python train.py --hidden_size=384 --num_attention_heads=6 --num_key_value_heads=2 --rope_fraction=1.0 --init_std_up=0.0387 --learning_rate=0.00109 --warmup_steps=590 --decay_shape="pow" --final_lr_fraction=0.1 --batch_tokens=131072 --max_seq_len=384
MLP neurons of a small language model. Each row is named by its layer, matrix (down: output weights) and neuron, and shows model dimensions 32-127. Each number is 128 + 32 x the weight over its row's rms, rounded and kept within 0 to 255. Numbers have three digits each. A neuron's up and down rows have the sign that makes its largest values positive.
After each neuron's rows is what it responds to, as a language model described it from the Wikipedia text at the highest values.

L2.down73:144065134143084175135133150128122102120154118143039117084150106100139121128144131165150140087098170086162091152132162105157117136173163135166200130165131134113114140105141127114064100073151100139118141118120083107144139173109190072127118074145125115097238124152109185082129171156000072118
Numeric quantity digits. Digit tokens within numbers giving counts, prices or statistics in prose and tables, e.g. $625,518, 395 housing units, 297.2.

L7.down769:104168137089142136096121146099130091141146056139134192168149086127140092146176125083092206138073175179102110156127136097131141087130046128100049100100135155138095117162135079137200129126122163074142125133116121158121152163175104132089190147174099150108124132141113161146080123142033106165
Election table cell separators. Mainly the pipe after a percentage in "Total formal votes", "Valid votes" or "Majority" rows of election result tables, plus coordinate seconds digits such as 34 and 23.

L2.down434:111173114156163156084133056084119100093167121144125031107148150102136117161112126162160141134149076093159136181160139064143093153103150112120116112128099136139063173093200152148131117147098159135146143153158152140068151063188069115143199122095098118137152097162155106124109142091094086120
Sports compound modifiers. Modifier words opening a compound noun phrase, mostly in sports careers, e.g. first (-round), major (league), full (season), winning (streak); sometimes mid-word fragments.

L4.down142:169142096100147111102118080160098064145075112118151100147122129126145097110163125129071134100098073075133054137149111167162109154150113121089114118119111108139109125116126151150158129140171174116096088147071132062133112107144100134164087148127179092109156096140141119127044151024022194132
Clause-boundary commas after phrases. Commas, and sometimes "and", "or", "at", that follow a completed noun or prepositional phrase before further info, e.g. "in 2024, where", "project, which".

L4.down122:109146115161162072092124119159115158135137128088192153106090151117159103198124155175142157175131093101131130120143111125125128146106070130082108124160142127100104101139084060142159129151094163124196102096119213096130125154114080037138121141132181054068165138117138105106151082114225150112
Table cell separators. Pipe separators and dashes right after numeric cells in markdown-style sports and election tables (52 | 98 |, 37–29), plus scattered mid-word pieces (ind-ict-ment, rip-off).

L2.down615:136129186121141132154182133141112100146177102153182207115162164078141116110138164128152121164085099161080114131161129118184129145115115104118127153125113097111124173107133205166122128195138126108142143211104168096135104177132084170166113152133138186096133180158125101104170126148227084172
Predicate verbs after subjects. Main verbs just after their subject, especially "signed" for bands or companies in deals, plus served, took, date; also apostrophes and name-ending pieces.

L4.down515:150128152186134086098127111091159156138111121109148120117144161156154135141116113112135149120153133127119138097102128190102111128128147115133119163194132072162111130149123158154158138136159163097159121113075178133146102134140118158114115144148119167159132155160121091137184122105041138155
Infobox and table data tokens. Digits after decimal points, and semicolon or pipe separators, in coordinates, percentages, scores and infobox lists, e.g. 46.2548, 58.06% |, Aziz Ansari;.

L2.down358:152118142102124100132171130155171102127118100114111103137175132065140150162136132150120063130114101179160110109118159102155108165136142112113192152131136133168145101109184102107077093158165120138146125121116065140136058073127059170110176133131113133124148051119094158104124127098049132174
Decimal fraction digits. Digits right after a decimal point in numbers, mostly percentages in census and election tables, e.g. 40.0%, 46.6, 2.5 billion.

L7.down611:168107139158148188160114110137135138149126110150090132123149150113128177151069105197176161106154104220122120102133175142096113114135207145062069178125100155157099135077114202137143127137096123132155142169128097117128134169109105194116121195138166146144123130133075131137133093132255168126
Partitive "of" after percentages. Mainly "of" after percentages or part-nouns (31.7% of residents, end of, part of), plus table pipes and mid-name fragments (Poh-l).

L7.down6:167141121100140134105163136069123135096094155150063077140148165142150138110192159165104134162128131091129128124078129123102088154202136177105143201109129112154203124178108159087123103197144156145167128100092112108109136098092082164127141096138094106147107145156115166114127114109100136137
Structured-line opening markers. Tokens opening a new line or cell in structured Wikipedia text, such as list dashes, === headings and table numbers; occasionally mid-word fragments.

L4.down447:133111154133170096172094141103108165127147101125170089144083109097097169092137085077161124122102170105177066113071113166089157160119125086111184142137121102127131146059136104137144123086118180161131109141122129121073157110068158159094103184080161116148125099188107128180161081124088123111
Mid-compound fragments and cells. Word pieces inside hyphenated or elided names, chiefly the apostrophe in French d' (d'Ivoire, d'Eure), plus table-cell tokens like 0 and |.

L4.down242:103161130149125181137127162159151171094117100116185104042192123106168162122092157182106117176148145152138110078161188151148165096115104129102100142091095118078093139096133104134143154115138215125160097165041142100131108069120137112096134177084154145125138158111162134089112133114023133124
Score digits in tables. Mostly the second number of a match score after a dash in sports result tables and lists, like 2–6, 1–1, and 1-3; also stray word pieces and table pipes.

L4.down219:153140094120127089099111115101096117139129096123132131101101107112159114155105070098111177122146103204103167093202138146126130139066111148137064098132161074154082131106141141148140070082099138149169125102135129176143088142139073092125101119122068102152112167135149248119096167136131134074
Clause-linking function words. Function words that open a following verb phrase or clause after a noun or verb, such as relative that, infinitival to, through, under.

L7.down425:113094144123147099117149185188142109081111112173187106163099061137065062105103122106110172154144149109158109092095112115156172126127122137193173135134074134104186147147123124132095089131158138093084123165061095099106076204091135105090157118124104127139132138159092111130101123097130093171
Kinship, inheritance and homeland nouns. Nouns after the, his or 's about family, lineage or homeland (father, half-brother, barony, city, land), plus en-dashes in east–west or score ranges.

L7.down809:124114154077171161113165154126177151106065122127122103164132144163134092118169136191115148127105122119137070054118101202168117150147137180114164149191110186099159174099191125126146144168104096160136105085086170130091084170164107117153106116134122040126087113124076107154146110145036094114
Chart and stats figures. Tokens inside chart, ranking, and statistics text: prepositions before chart positions ("peaked at"), numbers in tables, scores, percentages, and year ranges.

L7.down426:155114132061170198120160064107104175159170111130126122119144134139163137143126084167156113166154064109070134121133114085162096136137186153135162131079079149093149126136144093110145133125162148134151107128138134115177142125130185119176109085134117132122199080147149102067175198143000138128
Clause-boundary connectives. Fires on the comma, semicolon, and, but or that closing a complete clause before another follows, e.g. unknown, but; also on closing === of headings.

L7.down118:131188046157136132158105103100142132114153134163101124142161136075083108149076181196151090136149122145198113149102132106122078117205153128121118160111167120069122138147143134098140176073142157069118120140141098096070096126153179123092105149135081110119116094111154148096128059159208154114
Table score digits. Numbers in pipe-delimited sports and results tables, mostly the second score after an en dash (0–6, 2–4), plus ordinal and vote counts.

L4.down97:128131109126166179121128110150134132052125130103092164150114112096127118161088161119083137160122119126120161117130177103066068087167114178116130110153126158082113110130146131072096123117166169127134172203125120098116141137136151156163134090137134103116146142133145078139183147169000113105
Clause-boundary connectors. Punctuation and connectives that end one clause and open the next, such as semicolons, periods, sentence-initial However, and comma-following but, and, so.

L4.down551:074089109115146097174134090152210173139083173178089112143080114157150150102151067121062134135147136128147105123118100149134118119146119126129155152140152098164164142179116091154191090172150174153096172166104113109087136109044147101112169094104155194127145109158091085069117105182255143210
Word and phrase completions. Tokens that close a word or fixed phrase: final word pieces (cups, triumphs, overheat, names in tables), "of" after quantities ("a total of", "10.76% of"), and a title's closing "=".

L7.down444:122135132120152132114090149120122042147156107122112098133163101134153155107146154194157141139094079121116220111123137126104129116070130068141090124141135097099101116185118113156177082153139100162106113121130144124121164093166110109113118075154071091166153139064130189105128162095024132098
Month names before dates. Month names after "In" or "on" that introduce a date, such as In May 1794 or on April 25, plus "in" before years and some table-cell tokens.

L7.down690:195104129137097109116106162084119116114054120083129102077140103107211138087114149159070165113091105134113098133146122119153128106094186135133187151122105120094096109113160120144138166127142140155114137113149129131079122112185244130163147146118214152054125110099101109151158157148091151150
Clause-continuation connectors. Commas or "with" right after a completed main clause, introducing an appended detail, e.g. "gained 45 caps, with", "17 caps, scoring".

L7.down891:146086171116141115140213172168213134126158128095104089166097142095139150102123099128140143110076155147122146119095086177109150102093112156111064178236112101115188126135141148132122103110136144133176128132176103127146176146121097186128128124136129087111104096158145149135132140189154083139
Structured list and table tokens. Delimiters in Wikipedia tables and lists (pipe separators, list semicolons, % signs, == heading markers), plus scattered words mid-sentence in sports prose, such as fifth, previous, start.

L2.down277:118119151165174100128176128143134124053149120121083160120101060111104135131110141149107093117130127135178186140100117110129138150097149127181172078058118178133100201104116136162105120128128095134060150171120079165105154100126130146096153114121155104182132138084162140134117112072032117100
Attributive adjective after article. Adjectives and modifiers right after a determiner or hyphen, before the noun they modify, such as a cheap, a mixed, Mumbai-based.

L7.down571:163088101157070120111119133084160100125107053166111126118060096116125112123128075145139147140139110096114170137139080125131158118168146101161129134116089151117081142074163187144098145106118158136123087130152074112119138097138121148175128125140103146084179116079181104112141162102066086117
Set-phrase inner words. Words inside set multiword phrases that predict what follows, e.g. Own in "in Her Own Words", "at that time", "informed consent", "Best Supporting".

L7.down886:161131154187119165044089152134142175168116161130068121105114075158186159161080081136124118134182126144183092131077123136143151101112168145182112098129167095127179140130095095149108131144156144157118148107088125090177110086133174070132082137129141104118154115119073073131143091107064191081
Structured-data and name fragments. Mid-item pieces in tables, match reports and identifier lists, such as minute numbers (Pedro 9'), table-cell digits and separators, CAS/OCLC digits, and inner pieces of foreign names (Diocl-et-ian, Mao Z-ed-ong, O'Leary).

L4.down299:153152121102162128127121105124122102116159132144132116090104149137164176102159181160172141139095106121179096123126107135167190137176155149058158108139141125100102067121183121145109138110093122129085133086130158143167107126150099147119105104112120105147119082158112122150142080110073153122
Section and infobox labels. Wikipedia structural markup: heading openers == or === at line start, blank lines before headings, and infobox/table field words like office in In office, Key dates, Pts.

L2.down814:143127095213146174097142144176036115106136179114124130119176109140148127134141082194111114172142181182167123123163169194070094122155147182142117129114121120119154153177085103155177105136129126108088107132154115088168108108151104082104132085113169102085149075135167175077155133133140123186
Score second numbers. The second number of a sports score right after an en dash, as in 1–0, 3–0 and 9–0, mostly in results tables; weaker on other tokens following a dash, bracket or "was".

L2.down625:180078116145163109156113088097112078130131131115130140142113049095121111147146177167105065169128155124125114105167159143095103113148141066153149113135103055160141116096127134167112133087088084128184128109108097110120112108128114157180141135112150122137161113136081149093118131072116137054
Post-decimal and range-end digits. Digits right after a decimal point or a range dash, mostly vote percentages in election tables, e.g. 75.43, 60.31%, 1948–49.

L4.down51:168137169141141062100163158134079135136083117078192159109137146150120203123149170126132100127088124145167130165138138052103059127121099110126118106107095117136135077137137145145165156144080115112116069133140184094146067120133144082099129141131133116117126151101189185116164099114000121136
Possessed noun after possessive. Nouns right after a possessive (his, her, its, 's) that close a phrase, e.g. his name, their father, the farm's name; also closing quotation marks, table pipes, and High in school names.

L2.down278:135145121161102097101142165121102127178136173088134103122139132172153180168155133137133127146076131179024131145085147134175114130115139149076099137096150151090175137140122130112141094103168135083136105218121130127108103138144116110127133152093126123141080138135127141155142134163069121174
Date after preposition. Month names, and sometimes years, opening a date right after in or on, especially sentence-initial, such as In August 1976, on June 25, in 2003.

L4.down109:138098119164100137139135125076096127117117103163169096121145088109150142120144098115100123187135078160058129201145083149117097121101078099118173129131126120071066122130108106120163147147147088092109111113196053130130159188145108125135142104195119118127134119128153164147129179138067096092
Table header separators. Pipe separators between column names in the header row of wiki-style tables (e.g., after Player, Team, Votes), also semicolons/dashes in field lists.

L4.down598:130075154160068143173120137139119091102161062119115117136157102118079114084190112185165107136132138045097169076118113112142053121152125150075110081146138116128092120161192122145112117124143180075099113106116127110093183196172158099131064114156085127123128075137163104109062175142103120165
Digits within numbers. Digit and separator tokens continuing a number, mostly after a decimal point or comma before a unit or percent, as in 2.7 km, 24.7%, 5–6.

L2.down381:097142164149064112100167105152097084116080160126153096081114156107130161107149130102065134107109115107162074196183150089100124098113154063109191156129081158142163139127165178106164090183152130109106147169154123116088161150111082142113057155169131137151161119119125116139123130120088093115
Unfinished rare-word fragments. Word-piece fragments opening or inside uncommon, foreign or Latinate words, often g-sounds, e.g. g(irded), p-iaz-za, int-rig-ues, Georg(ia).

L4.down31:131161146134122151124092149166143137137168129085133152123094180187129082143080151136131102156074125130120149127046108191096138126122113128151145104163081139158125154182110087105067142081044097114191106123178140129118174148189123093080139147132136147090131142096100140109132151156232122133
Month names in dates. Month names, plus some years and "until", that begin a date in running text, tables or infobox fields, such as Opened: July 1945 or on February 9.

L2.down6:131170201125101100117161129090134138154194110083151159138110147207137166101112144092127152102164054118105122116198112106102135148143149138100116123143136143126176118085143170144139104089102127106155117094119172144106154101153118099184138131095170158142102110099160115086133119108089108132
Kin nouns, word completions. Kinship nouns right after his/her (father, parents, husband, brother-in-law), plus final pieces of hyphenated numbers or split words (16-year-old, 1961-1964, imperious).

L2.down286:176105109117136109148158165129071166188140167156144145154140096111093109121136103108096102151175109121144093116109135075173096144145176111185188118079110144099138129113173097109064150120186095138119144135128088127103184114085071147155073090158096135084173079112137179132113052197086029124
Wiki table cell starts. First token of a cell right after a pipe in Wikipedia tables, especially election-results Turnout rows, plus name fragments (Ro, os, Kol).

L7.down274:155149155082164120188136148109172159133147111130167135088142104124147162153186164131124143082126139059116215161145126114135134128141127107141185120161125144088056133080122101119097095127126154129126155111078096034113111123114136118179098088139131176126126164159147112172159072136120123115
Before an upcoming number. Mostly table separators and minus signs in sports standings rows just before a numeric cell (| 8, −10, −7), plus prose words preceding numbers (in 17 games, October 12, ×).